config.yaml
num_hidden_layers: 15
hidden_size: 192
num_attention_heads: 6
num_key_value_heads: 6
head_dim: 32
intermediate_size: 768
vocab_size: 8192
hidden_act: "tanh_gelu"
norm: "layernorm"
norm_place: "pre"
norm_eps: 1e-05
positions: "learned"
qk_norm: false
attn_scale: 0.177
bias: "all"
tie_word_embeddings: true
parallel_block: false
init: "normal"
init_std_qkv: 0.0259
init_std_o: 0.00473
init_std_up: 0.0259
init_std_down: 0.00473
init_out_by_depth: true
optimizer: "muon_variant"
learning_rate: 0.00299
beta1: 0.9
weight_decay: 0.12
lr_head: 0.00747
warmup_steps: 200
schedule: "wsd"
decay_fraction: 0.276
decay_shape: "pow"
final_lr_fraction: 0.0
batch_tokens: 32768
max_seq_len: 256
doc_mask: false
train_tokens: 144800000
max_steps: 4419
dataset: "wikipedia_en"
MLP neurons of a small language model. Each row is named by its layer, matrix (up: input weights) and neuron, and shows model dimensions 16-111. Each number is 128 + 24 x the weight over its row's rms, rounded and kept within 0 to 255. Numbers have three digits each.
After each neuron's rows, "fires after" lists the tokens most often just before its 100 highest values on Wikipedia text that the model never trained on.

L5.up584:124135123151107112091124128143135131133129063124104146097155130152098125155130141129143152131142123130093142113150119167156107128111125184120120184130170118148146110138139127137127165107093162127131136112155087150159115137106092107132103139120125132146103091178171142115141138064092127136
fires after: " (", "\n", " \"", "-", ")"

L3.up715:190133131158097148095069099118161107145153148119172101119127130101147121104097176116112189129106114131125150137149123141132135125168103097119137150113119112146113147114138123137093102111127086135132141144136146102132111174153135124112143131157168131090160112116106124098138120096146159176
fires after: "0", "5", "9", "6", "7", "8"

L7.up422:121132157149166101090108095159116137124135090131117139114146098172119144128141139163107134092121117146130148133129051181164133128154116152152152136107149137134126166125158112134129173117090127135136123102128136134166146139175140117147093165118143140170103184104124119114132140120175129131
fires after: "-", "\n", "|", " (", "'"

L2.up758:136026118138121138118131128125125143136120131120129083094163114169118140100175112112098107145128122164128085133120119139110111108082160153171114131076088157119129138142123155099142112122117114144178156154148122108144128117171097121124151104118123117091152182134128136145140124132117091145
fires after: " ", "0"

L8.up282:133123176136104124101102116178150145170113127133148127109077130172130156187135102156089101108140114143127133119149107126159100092125123105115110114140120153114132125117109104096109080119140095130119125133175101133109126150127145085106186085138073116113171138140142130129107096113112091100
fires after: " ", " G", "---|---|---|---|", " buy"

L7.up73:135106121163132117122099110136141097132153168114132122190114107101165092125129136101091165140115148122133113106127151150093128122139130108128123116117078169155136135126162126119161110097128136120167122149106128126118132138111160119129105085132178099065131127131144120116133167096146149173
fires after: "1", "7", "0", "9", "2"

L7.up392:136098130104113144138151122098133138095127128138158126144186147141132113113104118138074152115117119135127099186126140176121087130115132122125088101128100108126128148115123162097100118097154108091164172145121143111089157127098108135138112104100117126129152104153079147078127146072121144148
fires after: "\n", ".", " Candidate", " Title", " Party", " date"

L5.up679:154130125110086125140139094138195113116109127118145110140084139121121160128119132101109161121121163105120112149142116160119126157160140095146100094153109163108101110116138116151098158143157145137090142097084167107140155154138144128131115117141123128111149116128150109142155144058124161152
fires after: "0", "9", "1", "son", "8", "6"

L2.up567:102119112156162104132106120135095152128123083105106144102138137090075155139159090177123115144144092106124188139162104142125155121147106151160171146131109141134111112120153112126118154081096122141125172141168148130134109134127109147164126101114149134114120132108098134133115159108099161099
fires after: " (", " \"", " ", " “", "'", " un"

L2.up161:111137109128125114107126070123100164116103077160102136162169133116138135110121093168138104124120116128098108069111101128144102151185107121169067143082134160120146107146109173131160157136100177114155127135141120147115119113124144160142114115119112127138128119149097190139105134108127151162
fires after: " ", " \"", "\n", " (", " an"

L5.up582:127109106165117091127148131129133136143083094099104101106156103179136162109134122164120114146151134135165138126134084148069111159102155091131146091107092098088093102112092141114129115146154073153135147110107138147089120099098147140099133178108140138136150150114115157157118145128130156103
fires after: " |", " L", ":", " a", " ", "th"

L3.up580:128122151136140090162146150142108148101138144109126164123163112196098139137123041134149088103197113141159134125152103134152154129105100140136103137069130141116161119107122107108118125135127126128130118144140150080160206137103157150119150125124148134130121125122151062096139130104099105102
fires after: " ", " K"

L11.up534:134124075154132167112134143131105113137146118116125105128099049159099149117122117130155135114136111129164114184129097150197111142130159147158119120113145116132144131158158082112152172108097110145166103140109135137168061118127097110136103110127153124155114127147129119099104132150091130144
fires after: "\n", " (", " |", "-", "."

L3.up679:159086160105092109062124105128139124123127152118091095083150150165142116166091118098137122127160142145116101147117150137147141137135179123152113100129114125145141120166097141116160109129104169148217157141134168133104140150163129114150152126135130138129143149124161120129141142122098132121
fires after: " ", "s", "st"

L8.up336:123110128144090123132107130148137151169099112136120137112194102182107163132135147108114101130128068133078150122097127129114178109107154152151109088133157129114090137090087115115126118107126126154168138132146115125110107156134149144103149150166164177157131135111122126119139143135120147131
fires after: " |", "s", " as", " votes", " "

L4.up445:150104174157129112120175096126123131105149143101101141137096159136105108139092090136124142069121161154113125132111144132129080141095137153154094112114125136109155101129091126137125136128149125102119144122119102121103122113155120127109115124089115148170135097166123183083133182123170088144
fires after: "\n", "′"

L5.up261:106099118159119117140108101123120159094159137124112090146153154174112129097145132108133114130114185102100151132133110158114126114135153119158122161102117141084131129102133117116130122108140107124151087129125148077133155116138141088137133133106140192091125224098150136097119095162132076129
fires after: " ", " such", ",", "s"

L7.up103:120108120138144127102161091110121102138114144081157145093089137115105108155113210121112127172088125115138129118142115150132122110165130111131100111148140094149109174122133098165118111117121140131107124124103132160141092124151130160111153118134125094132174140115141131180090116066161136119
fires after: "0", ".", " ", "9", "–"

L11.up137:138164140153133153167094119160124143099131134145121124095077066112079169119137112149184067125138132129107131139146112155159130144083131143114132139133078142139171096143124171137146090129107106112120099100170138125154138139117154149105134092155164100125197117135130119124124105156109102122
fires after: " ", " two", " Ma"

L11.up691:128104122145137104133131142128146150114125132145152148142106110122088155136165145123115046109130128108100094152164144129144091137111124118114109117181096104116127083130119133157145140091150089138115105138152147136102102100128152139163146113130094123110117148088103158133131140101100135114
fires after: " "

L3.up85:121127116133150126117151112105149117120153141118110142124158155139129114103141070122124132120152103107123115118146123138076127124112117148127127095097118109118139122145113152151158146148193139189128147135161138109119116101089158104112149149134101108072118114102115144147138135064110110155
fires after: "."